From a checkpoint of a small transformer trained on Wikipedia: width 256, biases.
MLP neurons of a small language model. Each row is named by its layer, matrix (up: input weights) and neuron, and shows model dimensions 0-255. Each number is 500 + 40 x the weight over its row's rms, rounded and kept within 0 to 999. Numbers have three digits each.
Before each neuron's rows, "fires in" lists the words (lower case) most often at its 100 highest values on Wikipedia text that the model never trained on.

fires in: "a", "i"
L7.up419:474589490455497531481572487487479534560528621560478559507513568420529505419496529513503483482501483382455519445500499451484460490505451510459476511479392439502545518522509503488540548532531522514476479469546518484518475454491394465498487446492538483455493472469468562473582462544489478547523473509552532446547497513541484433479528495478493515544455540496492395507423418495492508510478528490489542515480447569505491452485485459561540459530474504495451496434481521537498433543497498602462616482532481560514477489491466558527500515606481560557456477501511514483485528509484538475502467504580527489578556487466497478530463429507444539485484535496465493507484552482488479479505543502500497523413519465496518475510486581507507532458481496601496535540437504525512455443418480

fires in: "a", "i", "and", "that", "f", "her"
L9.up934:571440549503437466404563507462553488526518538540465554474433518453510526484500490484438506476449438434508497490491453490505493525488419555455450465560523494493438491515528439497461480554552484497487515482433472424485499513508461503504555492539505523486479472483528535422544490526555520535427525484526505431497477544471517541486585492546456520548478496506560447532476418523470514539523471439520519535509458488534547510532454491561487499520424473492493526452469480533521454523412460535537584497496495507524512539483465536595495463438539570529446470480552434457503516492489513487537520495566502552537560425443483504444490488586493478504435563427553522511499499520514503507462514493450497460519493464459492452479514495599480475473441443486466511568539588509401469487441395

fires in: "a", "as", "an"
L8.up96:513481544487501515473530555412495586508555538501424484505496547473504518526531515501471512530531440393534549412500473504517479570536517604517500494552450525548385510499470493548492504457487459550505520474489434470518526474453411491506476471472527483471417475503483530477475477587476486514546505560475499503506422512524517481486572501532476509542470568499495461499418452477516454481520467524380521509536510518488438489516412565501511522521421514477473545416483541514534467538450477541556556460483444564494484496496494533489562483509454527482495513487499597476497484501500479397462537470502510490530501557570497526490524512487487544470465504489420531527509535595524480504497458492511427544399529549524521454497427465510492521446533504507538426586545493500467526433510526

fires in: "a"
L9.up1004:511492495454518496455568480439505557491515493537489494494469485431541460469540514452539535479579447458539514508459458481534555528505488577461443467551491454461437529480515516532483513484466456517437484479550475481482476407493487445535485471569580502460482445462473533415511516527478533559536494551494488420540482543483525504518489525494480518620448519517508501413512466466471468504515448439515574514549503440408548440476508468529504555484391455468442517483514499540583501488500474512510520489542467549528475491540504504590538550533499588497521514520494472486496448496465498466485484533539465515554602490480453553535368462473493511481468536466452495527472551528526492498489538482535548547440597481492496381482495504496532497492516416564553520503456551516474536512463512

fires in: "against", "by", "with", "finishing", "following", "finished"
L4.up959:468532447541401527492544470442540510550491510547482554489462513450461474484466543502469482514529536462524503502480500518457498477498498415453510500484501493406584493507508559499497451471491436529521471505466519538545425500477488507537543480517487479451539520438475462453474528596556479474528405534516555420525497462593477443520614488483509489536452537530557566525482453462444505439496609488492479396517478534502519581459494480502495553487444447500449505508462573462482506481464478587584563519487441556518538476544497446481560466485513597480492509502423464516486507511514473481522455547491521548445534573541510514503436443526396479492439532490532517513482474499502457480496592523524488476535477518493539510503476460559498496449492440433477549486530485515487535523454522

fires in: "in", "early", "s", "late", "recorded"
L7.up749:540528479463471481441516548432534497491515544494470561409470471478479501465505524494544478463524469567540509404476520482462511519481523470463449474596530427531534545530497539490493561478559522560477457550459420529487444471510494457519495500492515504457466481460472418528493495555464440578588478468488447469441518478535446500509459514537493476534528538541454443506458455485484499521500539497518471554504588505450507465487448481481538441573490614474538486561518517512461445505492508558414507423471505577474507477467508498558577512474434496461524504525500514460412527546515566508441506541484473459557534546524481551479545443566480555436475510519504483584574530491487464571519536511494518513407545502542470486496518519466478558513473483470499500602534491503533563472426524

fires in: "in", "into", "took", "of", "to", "made"
L11.up970:501510480444435520480485478523533507510515481463450564453590558531423479502487507504482468531489499451523528502488443520484527476480522495489442483514510526455521542496500570480497540511515469502557547562437471494450442525500404563484451477501481474476476437509503517521523516544491527500490495479511546440555539569502494503468512567517512510531470559512513483439498438507460403390484439473512455509501509535530498494561472487509490465508476639512456591482436540545522515550451520557518493524521446537476518439459562445410535472440506533515480520539557453468487452516464464468480435578486577496429531483489456487483530509515567493480475551501493584542505401453539511461532507556480489540527516414561430470560471512514550414508526509462455437497540454523525564469442542

fires in: "with", "by"
L2.up944:500519472542491569452502446490560493470525514514546528472510524471518539512455535489507476467480534462502527527478586544522541500430553467438476492485543504401564556535473523548486536540496494439449467529548510510481457446528451433515500493526527484480469474469465518442534436527537484523523489505469551465430552446477504417548495489503486502548454462517572590497511481461471508479512521514519464411452535494476503509524491513478551588463491470477518540499499546555493483504407525593443540476501423505512511528458456516575603490494462592454506489500477461514434495546475527474517452584479510455425512503509482418470469463576498506473471570514491537449445477549521448505479538490484521457526514487533485391486537494547482574450426536562578474475493534504451435419436492

fires in: "of", "the", "first", "his"
L9.up439:457493467546442496442558505445443460550519528534511546487524501554559475448516526438518480506543517448546517518404527570554425473461530467429505473506446545444461541541487540525460459505483479540488472562518502573412477550406499462451555496499530475530395492468587493453469505469528437516460440509514563437602399513560496452490546452491536481562454536484591506468474512460529564497510454453457480494497489485439472502456544491564509506472519446400450550574500499489510479524546496583521508495516513568511553513456452526518518458456570506508547538460468463551505535567513490483528470447477494463541433547487511530477505455504499470510519531502528538534455510549525539487462556509544473595478520458502527515456516510489509513493481421506550538474453513502511481499496471

fires in: "to", "t"
L7.up470:491477451559452496458534553480456481494521445493441503575535528505538455484475534459477502528512523500497521456515508576398496467539530602488513500573562463518391475460485571429442529486459479442454533464512461554498472537511506485509515505513461496500456525488498559470524470496433494442473491586474557496532539431519450502509529475470532518484542453382525462437479438440525519544572512472484487475529508464549435446555542484533495496482554510497481544491544526515520481535495535489544512506488507510512518439474482550504532467496480567507494450587527548531393480523507519475525410443497495461510509440509494526497443485493506535488502466469600539492594560550562437559503459520491489582497506520530478468497513611526548516471433499505464504561485483509438462427429480

fires in: "in"
L10.up668:506440522477484514450534498556533478476532460493487494501510469516429510456510536480517491548501549521576497492553487500510499546560449486465441517580492430498451454524471569443508506453465440571506461527438487481532493530490393449540487513536501531480496486544498489447514483530461510552503515554542431412518492468502502523510479483493474451539428595455497441461546479528440439478509498510499446458536490504480452566560513476456552502498487458417415570532450517569530469528516540501514593437501486571487536467578552439491528522425465514538522517497563575428452482560491457518492423533522487541485546505517498530469480493539549496482422506499515603533558495429460444475459497523496482593460551499499448535489445549509570486515530537494503508531547557512476586487487487

fires in: "of", "to", "in", "for"
L10.up514:491435479516496495428503599541605460508600479468454508471473434505447558524520436449472482485568577529489494494524490516514501516469502457448539514567458408493440470526510552533463603493481383584453446495490531495527522471556485509476473507496433504524469474527456491513502495541587497504467473505515524522423488494522489499490548476539451473539502500570570511458468455521548405483449502480429497499490537507508457539501502484516501461478502471533465573504562502502569518495535516537554537485532518497485518436466432446569554470528485554514518512490483468490500443488534551479402493482475499500439477525513479503468473478564530452489474538449550494604570477539503430445585516526476473516507479520476448539459496567537544451425474496426512456480486512499512560470484550

fires in: "with", "without", "to", "under", "by", "per"
L8.up459:533554564536483511458531530528523524527552512443440507517457502546495508446491507491535478552479533496447512512474540529533520529485515504478426446506509492430502518512511554526487564425522498483448474561539437546467432549499464484424533501453524477442496500516496529510543468531505449461437533494509481491453519499583468488494458487511501496522527488492530540473480415493481481504493506503438422520516431449518443475558528475470547497486535554498488503527467534553515471467460481516519515539537480532506521508581407435559593497502508582524466500468534545374429514532541483486457434513507549506557518467381485473508419447513431525532394579511476531499464481549488505568498509560435499541429464400565567499488473541481466527446466499509504513539503484501522445443403526

fires in: "his", "her", "and", "him", "he"
L7.up112:522551545530518524452461465439481496476552564553515516514454592454566479475542496486466435484530422495462517467432517551478525479527457451479496436495515437495548568460515503511502523525556467515501477516488493462412510538459447485533517513432475472389529492496570500510534520553438451502435541625501503529530539456541500480565549504511526574467467515539539507414487495543497532463546524524455478493491528515529516493510577484518478442487419583514460477463518481460442478519519449563546505507531486544477508492541500572506529457423481540503510511458491544490506520494526494481548519531539501486531550548446471511449493444475386434452500564515576531466542511545575453444430479442481452509491503419496542446482449577541528458486475457518513484508488544524450454540481450

fires in: "for", "by", "with", "after", "of"
L7.up114:515540524555493512506565473472507560455509473477482445465532485448422481491414500470483451435485530426552547508530498545511501469531535525492510491499463542485487504553529509446458456473564472497447492506487428513532417576558405499452517469516523502489530539480468474487578492487590474509579460481460527523546468450565477455484496517494503505499532523538534487509524528415486454501505499462528520419420461483485556539527475541472518512469487499456471476544464534572527522480463500529509508545472553493501555507471432508443552472491537595512386478424478476460415481567502505477467451560551431555368462504539511473499453430538509603432489560462491539451463523526544482514536511492509513443517487533501533411477512506513527565474542538575481496497498508495519507485426499

fires in: "s", "court", "federal", "supreme", "public"
L2.up985:537516563545534508468460471500508545498566522494509453495480483471491532464552512461489479482555523494489462488492520563532474476487551443448487478457487452525513514465450513547552535519528459489476452485547535529536470477572463516515507523517498531547469455468556500498471538576474490472500492536535498516515576536507428477507538542530485524525531500578508459539468472386526497547512454520555483543531519470465540444454462549498500508512496504459519546509472595489472442489512491570417448429490429511487512535524419558466532566484450610498445502463438521512454510513442417514543482480521500410450472525416493450457480473506397436489517429524485494520492522550521453484635480479532504492458457528585512456484595553482562462530396456508482535531449529526495508457455497

fires in: "to", "not", "tells", "helped", "asked"
L7.up718:471460527495455492451482478506499517514503465518484466509601484561460473510410495538461387560528553530522503490500498534511568551576549547493483509518532502485520494539523602442485598511464473476463484481547515474454465474552527436531516485484514463465471469528494577472473515548485521518557533482521513523458542462478457515487507485463491480456489542499492524453467453502450496381485567462460473535456535485451471592537564479491509515479516537482503496428406520526498511541406447507532473463532509538539482489501542534528518492466562566507475447560548504536415488541471491424450414556497544517489496461491461476482386462519594501436492530496536513494457558526467466402483517573504498483509522460511533514511500510521457559482452569492499467519440454527431551432481466

fires in: "s", "his"
L11.up241:492469491523465553542533518477519560458525509564476532509483509508416522463503497513464459516569543468523483489485483480519505557493491430428488478520470462533498580507517452489464546515455375495450504543548463581499474492481478497523426478498505510547423528489510539523506528563524461512480427467555555446509501504522497433532540528447487444541496531560503460516457411468481523511502473540540454518603487538479551488529451475491447516523467507433538539489511556544495450445495546530492503523486474510500537500495471484456587578480488483394463516466477507499488445513426488447525514466481504440539503580442562496446536493554402522499478452533551563553513537558616502522557610554503472563472478467476510436467446527516425541440483460466505487500525534476513482504476564

fires in: "s"
L7.up975:542509501505501507425495568412459541481543485503485496479533522547492446451489497464504511559561467519526510528442499539527441502466481515499476525493539488494479496611565511517453517542481499518516510558485492486482465501518506499515489506513511498440489513499453521491512537571466426489481445569516462527576484553548469451500543519470469494452474541527524453487488479442513440493480451461540505521478524527455492605447441517513571520450509578436460551532443558460536444474523484501539427448466513492532574521533446554544516521464479521411428491409516491442391425527490453369470541533448475502578556528463479534472487529472430514534477492523522516536493475525528464526486607561545451478432554482479530475499476495512470472471585483522536562566465526505525514530487571

fires in: "in", "the", "at", "very", "by"
L11.up904:508470448546449506454496549510543534517506535484459564513490514560522517442516499514473488496536471534539523474472439461478482488534479493476433494520494449560499516504533570533478542442549478554413416494485491547485455500522483548494434464540472492527474458620566524481503466491438499595538504507538589384557513499588494493480513478510482485524544499553553541417532516487517483483472567519423470408570503464463495465512485472506586420539486475527465586499459453495512523492449547494522462515501514489509519505470507534455526491446504494489496530529550464425368466493423453471403435447494549481506529517473454526523484485533445503478462531455524533461488527511547447524518503507481481592399544461527508493513448566519530478483495534441490458537472485495512475440454506

fires in: "to", "will", "would"
L8.up460:585561529486463464440520488473465486478525509553466418528488535466477472499519516429513480495542529485494563477572549539479467531580552499468516497566489498517552488410558518459363516468513507522371516463550455542535442450486448432445462541488531508497490510513502521498476468479495490487464472598530502529570517450508417517463548466510480507451480579496541443482522430510482463498535550476480479487461469541546459536539501503525480436500492507503473530517514570488520520571414438458533414484518502519515482487497445583482521542465483576530454481536424538546377489487547480472497464484514470533452405471554442525417471471536526451525543524483549542540526531498470485470470487573563502518522517485531471468512486508506489502557504472460522466476478503555492498510479566

fires in: "to", "not", "t", "will"
L12.up418:528547534604482531447466507539473508494506451489422451490552571545449523437449523427485438546490549511524437502524519526490494516567540566428560494541546499424497531434545531500511495478561474473509506514420438451491440480503514452461447505521405493507494557509449507503516463505499526504456512468488590536522506466523461521459502466472478502508482522471457487499472423516432496490512457488471461449480547527528498456553425531510443448461540608463526501467487524478477440531434524458491432493526473494509449386435523548491516496432517551527452475486568553540386495578408545540460480503482522512472491457543486566536474535569530507494503544467519590484509486538468538557482458588529489513525495512570492519524488482514530507485542468505551492538509459530457500500451505